Weights of a small GPT-style language model, trained from scratch on English Wikipedia: no biases in attention or MLP, untied embeddings.
MLP neurons of a small language model. Each row is named by its layer, matrix (up: input weights; down: output weights) and neuron, and shows model dimensions 0-191. Each number is 128 + 32 x the weight over its row's rms, rounded and kept within 0 to 255. Numbers have three digits each.
After each neuron's rows, "fires on" lists the tokens most often at its 100 highest values on Wikipedia text that the model never trained on.

L3.up441:082164158095119128105130197051078140157022068130104157127184101105134121115136149140126104135193104132092150146077147155150065097154104142098116189147137173144138117132188208149103101060104122117122167119094084130078107189085111068156110162161160165108155184165133128160153130141109141183147108182133135141109091148137138103145186162144184110119120096113177133137102124162092087108175116068128175127155097121116132129105188104134126165112130173147137108142142083099129110163131189124123136127105145093117145120108152081149136106097085125210073135110092105102113113139138133075
L3.down441:137173131105131123182083144089089112132154142159123188171139102130110082152104145130127094177117133154153155096105056077104098097131129088142155135086070113138165116086099053184177122188146176099131153105155150106162136071185131144106115130098151092104071141127082117146139149140124117122115121112078149082194130093037153129083126056115078162194118140128106145169122172151123122121118107185205068142150157133103100148141133126178122076126145125100125197142071132131115100129115097132107140147068136119127151198159161139129133126130098188124090155113162125086159178161173140123
fires on: "i", "a", "ist", " be", "t"

L4.up52:145141105123103134178122138089090106150127112139075108135105178079185165161201106072133115075116122108126137071124093095102121135145152182124159136099051148199124104116097198093132110142141101104093144181143141100145101119207158137157143070121092140107129141076105116141156140103107099124195109139135168133179105102137188164171065109137155146080120088155121159154083107154161120138081138188146152094135191131156162139106102143117082199092120123126063153096142099111120151132110102128101133141091217089152122143164197153093115115103172120067104161137143144104127148168152167154
L4.down52:120151146158140207097091139175117120140124110124169097114035140121171174110147131164164119147125121136108114164148208121121142178136124177090120135081129133126136196137102115105105094137133077092133156123131180086100161123086121171069126158094102118123110096075153106118148067102105106134117101157063178157097131133105119120118120150149167194118130090144138167145130093147155119127131142202105187091152182106109149058039114120151138144120044126075102140102134113151142136165149113173198119159156119072140139116095149113119124096090133112213129108150175099076125164059111143122
fires on: " an", "et", " are", "ain", "n"

L3.up666:132082066150096125132136193075111136180107115110093116140168139115166130099118138155174097102113087093157137079106158136113111120115101161092109135093113103125092131104163092169065143125145220107163135180172133101099148167143154089113141133081141165146119174174127107167120102121139149144114074138139130096125118145086087150209101131176150081147091069054175142167135143134049123163140128163116088170153071136146122118113115149135088194074168165111173130084143080154130166099068153131067134160122148114088132125116122135068143153138180167127081181170126101164145067145123151145
L3.down666:153110150132163158123179106143150154157180113134087052157112153102092138105096159098152121110129140147138093113125109110120151135111131076133121178130086139150161147121137082133131108081160117122121145091096058101171053101119136124195101088110109100077160101068072178102122150124105141087098161122093153141132127145134104202105198097145162172118162102113126138135162109134128150194130126170179176156101104200143145128111171138155129119165088149088107146210122110177128121135116202130097100096119088042177131111133142087205098161079108097113094121142168161092122134148129092196
fires on: "t", "n", "d", "te", "a", "p"

L3.up659:133146153175125099165121159166098095092154157129106107116154063126089060145146109172162138123113114154118151180094136081077075174162104093141130134112120213090056076184112117150173163105103164159148127169069165141133080124130101102083141157148145130047085158117120127126044125100139151133145087164141137119163145090163089117119075129104118153119173110148133136075132136152156130157166173098126147109120079120080144164157106142132091125159174136107159196085096136112187119103096161074139149064084092124174190136090105163113176148101205136129128140163149135113156107107117116150
L3.down659:105174123067128095158092127097153126159114140101117155088093167116143127133162096109161165188065083136128141202069170095118106103148093117142148115117117122073069100114186102177170109153103069169111110091142151084073122150170149105174152129169120094090126177165110103133185159059142082112171118159100077173148114160148104080105186105110120159150127129135122102141160108171136120187161150063133146115112083109119120106120108157138135121080166121144115099180069090140150220139107066140181147132122171130112125114161117137137164112140141158094140134164070057125152132139171178127
fires on: "se", "at", " following", "a", "il"

L7.up600:117164130128100084166128118092141127129161127133104111118171116146172157164138154071154125125146153098117097187053115080144149127131070119143143127170104089141108090126206130146138052166140109174097160149165083124148129088135125139124108093092107133117138104100111097151152117064142132090085149121147060094165165095088150132115102131116127186101130000135116112131096188106137180134156135089212160139119148094142167121124111086163106102143142198162096133147163143152118137117112200090146137110127113164086148133094122175189165098126148148173069129184066162105103161141114116087
L7.down600:143090131100077147129107156126133133164120137170120112112130104164122093166134151114108128139169129062138096135151151093094153142148148184123138143166067140066173136079151132137129156122105118112161169171141190153082116190165082166189184096112168131111193174095101117118094140058126074118060110147158103161119159142104141139113133125140170145168127074084156139139165151141143134159083076126142106175189113046158112135128087149132122076153146161144097072126095124074127174080151182102135179094138088144114101089085167087097082144186076140134117129066120159088110128179128146087
fires on: "al", " the", " his", "i", "s"

L4.up45:082078096104096128068124114101147161155145142071133121124160145121148104112135121086120093159114135066131128110107120131147155168193178112117174097146093158176146149133162106061087104156156061101070201175096109142168108190158128083152104169175120111108119178143152137142147170160136090071111125163143130116181162127149184093162186103050126092104112149177127102168091084151107126104154069149156136130158137088129149139125130137174096124153141143138167108089191116130117214054192117103092153082095109112143102102148154167099179154104147133105077120122105136121136156116133174108
L4.down45:172161136103156136048144229163108127053128131076174175193076120119120105093123118102116110130084142113146127139178104140136171119103104139100068145181113127149143164143095157115132110115143111146134110166162115099088101149096121185112107108163130099083084128212197146112150104188087138085157147132123139153138109085129156210122167172147141066190103083134053151126118100104140115155163154174109191112110161159180115109152125107189063138129087121108135147110139144115097119155102167155130112161103115135144116122104161170138170108154062093081141106108109122133094098116118138081
fires on: "or", "et", "gu", "il", "ain", "if"

L3.up156:110120144152122194159095147131121060166144129166133147155170157118191119102183111158162109128099123049104173111169200204138124129107067158166145130128091150101164137068134194133107145153220124084148127148106136058160089147135146144115157094085148107131154091114102111120138128142137086121166163097144099146147150173153135106053108135084078132101069093081139098096087114136119130135145165174215145146080131079146147094152090069113177167140158142186138149071063111084117147112153114126127123132139154135135103100126156095107099186111104112112127103104146075118102105127121113097
L3.down156:134138127146110134132153083085149089192101169118111163139069134141132111168154158138131156135176145123149138131134094095144145078117132127113114132097196124145082148146155103169130121059126147105076080079154145146146161117097146100121091126120096150129140158030100139091103134192104078113189102158169159116127172119115143176050129132171101095146114184107099110111120150120102152150168119184139142166065144043105075154142155193119073122117132214074124186132092134105123068160105136113079110088145125105142093125209121073142150153179160093113149109156103147160151136139133151156
fires on: "ur", "-", "ut", "ist", "ring"

L3.up465:100139112175082144138095145128121173088141150149123176132158059097135116163143111187161127081121146082126123121082095115091133132135109120148137179137123170062100110128071173142128140171091170138160080158186119131122097120208196144118154151149098151141165127094078132131143085129177109121143101150059147133120126081156119144119115180123123128143154135117089147082058128121130235171103074124180123156118132129132121142105091142163123123135121169087127109121056089141101104134106175112097057070103120107121197172106118118157076067112133114128182149141129105109203158106100110062
L3.down465:153079062034119143111119079116115146115086084173094090146148118129144112105098110048110162138103147074172131094130163107058140136124103132214088134064130163137085104155100145169191092136096135165146192174095175095154136134121129177114186118119080162105129176119184134134150128084101153177130153160104117143172120145160093145109174137162120135161168117137114148154096156163140130161108106125113160142146171049094103137130163132141173093136112168114077147152124088090111167094149144088193144081172149099121167111133101145073101093140100131104117102125132130083145136163189078136
fires on: "s", "al", "a", "ed", "at"

L3.up53:170117140161134117134091116144089138133101150141141124122169138030039127089175176165125141182158110158141142141106181081155134122122086131136124143123102155097133099166089159165075164189101135064124165145147154133154132124129167132154113138161173087084141116141110154128161118132096097093148055134108068088210139153130123121143176105127117130100170083091166191100082115130113075076113163169120130142094098152139130105062147125127150180092130112143131183131179138097149114132140171133125077197150181142082122093119127116094179137079096132091095121069146096196118110151124083078
L3.down53:144151163120155138145131154162105156116151139115088116129140074122093119125101076086072176130176136114131207134088112187105088176101137076124157128188161082184191180082084068140060132129142126082103181087115094178156110116132162124126138109102148130136102120118157062160142124115092160141157179165125135121172171170152144085127103160127091133143082098104120159138066093135141093141105143075129096170113078172149150116122110140114130158156182102099133184126148122068226107064078087145096091146167125116134103190157144080124105121103118166141101085125117148131156098141170105142
fires on: "out", "ring", "in", " only", " West", " of"

L3.up32:080107153105122140099154174213139116123056130163160122098146164043110139118175110164102139137107098124076073093054137166120126161129126180148111173144108144088131153171133122126075146192126202120116075173176147146107143116113138134081114117155122111122179119124145172124168148086106148144186131135138158128135127117146136117092160152046088171161100112085115156111084103113133096112111186127139173112035128134127156173093135110080131115131175123174151114078125137137086122109112139159146159154061124205108127167119142121140134175060093149145139108138146122135099103112046070140
L3.down32:076153186169130074113167197121153139147126181122071126151091118112114066125133100045157135093171150130127118128139153093151105103154165097051115180140157110097086150174096081153112146130099201071152072134165105152123118123195118153056062146129075138174106168078146179131084088096202119159140086143139165137111096096168179186176140118144127182158110117142133125135137131113152124132171119184129123075122143105115126094113104151142149108160129108124134153166088113120191081147129145098142153136116070085126104112137115092136082123151153173143104131145162170171115103072104108121
fires on: "ur", "ce", "ring", "th", "out"

L7.up50:153153130095090217134189091145159095110153123125136105095159123184118072181187109079115155108126093107137094176103136184134122136145151131187146128136044173102118116156118179120117099080101141142146130108111165101094101172122091099156107175114157165111053175128061099104167149191123136118061122142088196132110197131095129103084152186167080137087125097147102136142119077169107117171072131109159129108134116074098120125142155109147148127145123068152149110105122157157102160113064206208127119117150116115154137105169109107140125089121086135122099117113172156095140136111131161126
L7.down50:166084091138127118143184082152134127151139116151078110152111085077154118145166167075143143091192072142072140086111160179111115080120117137172103164107116216161093120097148110140148139182148127140112182108091152132152146179116130140145138134118130106131120128121158113146125054048099155113160098172081112150105151149130064123134128174176116069119193129098122123152153110089121182159162059154129139162166155091075119143145130127128139094139091110198120184156152116117125106125134133163122123125144119133100196078160092116164083126148051121145093118148127183103030093150083114114
fires on: "d", "all", "and", "ar"

L7.up79:188196144122127151120138137166146090189119124133089075127112157128130091126161143135117097114079115192165104135064141088139126123093135060154118103096149117124128141101136102125148139153157166149151126174152084100081166129143142052143090143132140124105141134149130129156087146025092171124140146106116078121189127110106096118102077103145102175151110120112183154113147122109083154146094171119185136075156109107189131185124085121159081174169109116162155158147148173104038154105108164194082114149123107088094094176132183080158108171098114160106142142106112161156095171164167098083
L7.down79:105112110162129162125125161146148106130133099109137094067153157191149150117106102088113104105154085158103197098096136139188155152082154207099145108163133129147143151100092109069153129144139161158143105112107119181146035119173104143135099181097060083148158121108117203115126123136155138102170153173166125122094121147102123147136084117173145107096088189104095159153132140181082086094126111144167100178139176153122104141120109105113150119105106171116137104141172094144124149126121070091090127159106051126073102123102104221068141169061168066116120088138149141146115163118134175142
fires on: "er", "ru", "k", "th", "ev"

L7.up704:048130128147092111115083114144101116130060117072176104130138105073186183096099090215142145155108158106158148173141131091153100149152114098160127139167169159163117139098118120131127185096083103148080183146169124147122133164087102142132152077118115068158144130093131140143131082092139129094092094124132108123147105083127176070125156153111114109162082127052113082110119063162117151111161087210084161183135126132081138090145083106174170063130095096123184124114115129148124120118161123177171125128141127121134115176147128175173194165193105164125162126136081159143109130154141172131
L7.down704:154111108152120086114158111115155114159163203110128138136103136117106101116115162103075145146152104134120108195103191107112129062124166098128048131176080137132141156124118118141063118146136125108078115135110097122131176055150095152153135114166148167183184112178152096108137079093150122159150194059143152180126098179103064159165097114131087140094131106138169183070054188079170111155181146151114165130110162088106143104149098109163098106114148124090130127155122156131143139082177082180162077137114111095180169091117104096162145188154122144093103131124118133056136138118137109123
fires on: "or", "o", " who", "g", "al"

L7.up156:142141166143116134158056048156056160091133062053169103136156064169133148153141156146169148160109137075099137127121127149141159144142091063140176133117105106142133146094162179154157083112101105126138046155180135161112099116135216078139128070197105141087122093115167172114084117109112151072143128147155119122173146091107136148097159119094129149129098188165122120098089121116207131137147147099175132066126114087157161165096105085138137132152106125134170104121123172125138076130076158154149151141147126104104107133148053092165127164129079151139120149117102145101156088136153083091
L7.down156:103104171154061158123146155150100104111156123074145148122165098165161130140163134085074105145074129118170067150138174097149098100139153160117146132081063136154093141088129145104088108164136145130088115129153107130087128084148161111122138153122110105093160138148107152147084151125143101054092098154181126166101131132112135175127026209142090104159159114186138126108123106148147145110172160102190149158104044120115136166165152100194122150133199186152171168122097106129143140129119074104203120146096103088130150158145091149089120144147110160083140162113093107140179146147078098061
fires on: " a", "s", "ly", " to"

L4.up734:117133090133153130133070141111151117139164125150158109130131072124141183139095138182122151150107105160166110098156127163071079057140160160124097167067141103127130163129082093107094163086126127146127157158126143136125110135146202167115094091138173134048120148126102143129132137113117100109129126115099147141120164124129164120110151230144193112162138092154192113153117111140163064069208092144151088161137111108080116109145074067162149083141106112132147123128091140156090123185094106134198127112138077107156128073124198120077145137035114208132134160119153149148148095090113140099
L4.down734:132081135059136142145167088157117094118105155095127110111151121172089078128103094094143142140153184109145141148104127104151196112091177147164105107159097119137119128157146141110140166147125108129087170119181095109210141124116083133136135098094120136108120125148120123172134118131134149153119200088094138126160113108102144144133095147112138130134181171144109146098124163122185121111120143112114121137146199059113108179125058127221118180043129178154126202144112139126170109152061106124096110178048133137094106101054110133175090124113199096131170129192127126082121085122084090077
fires on: "on", "S", "al", " East", "or", "ot"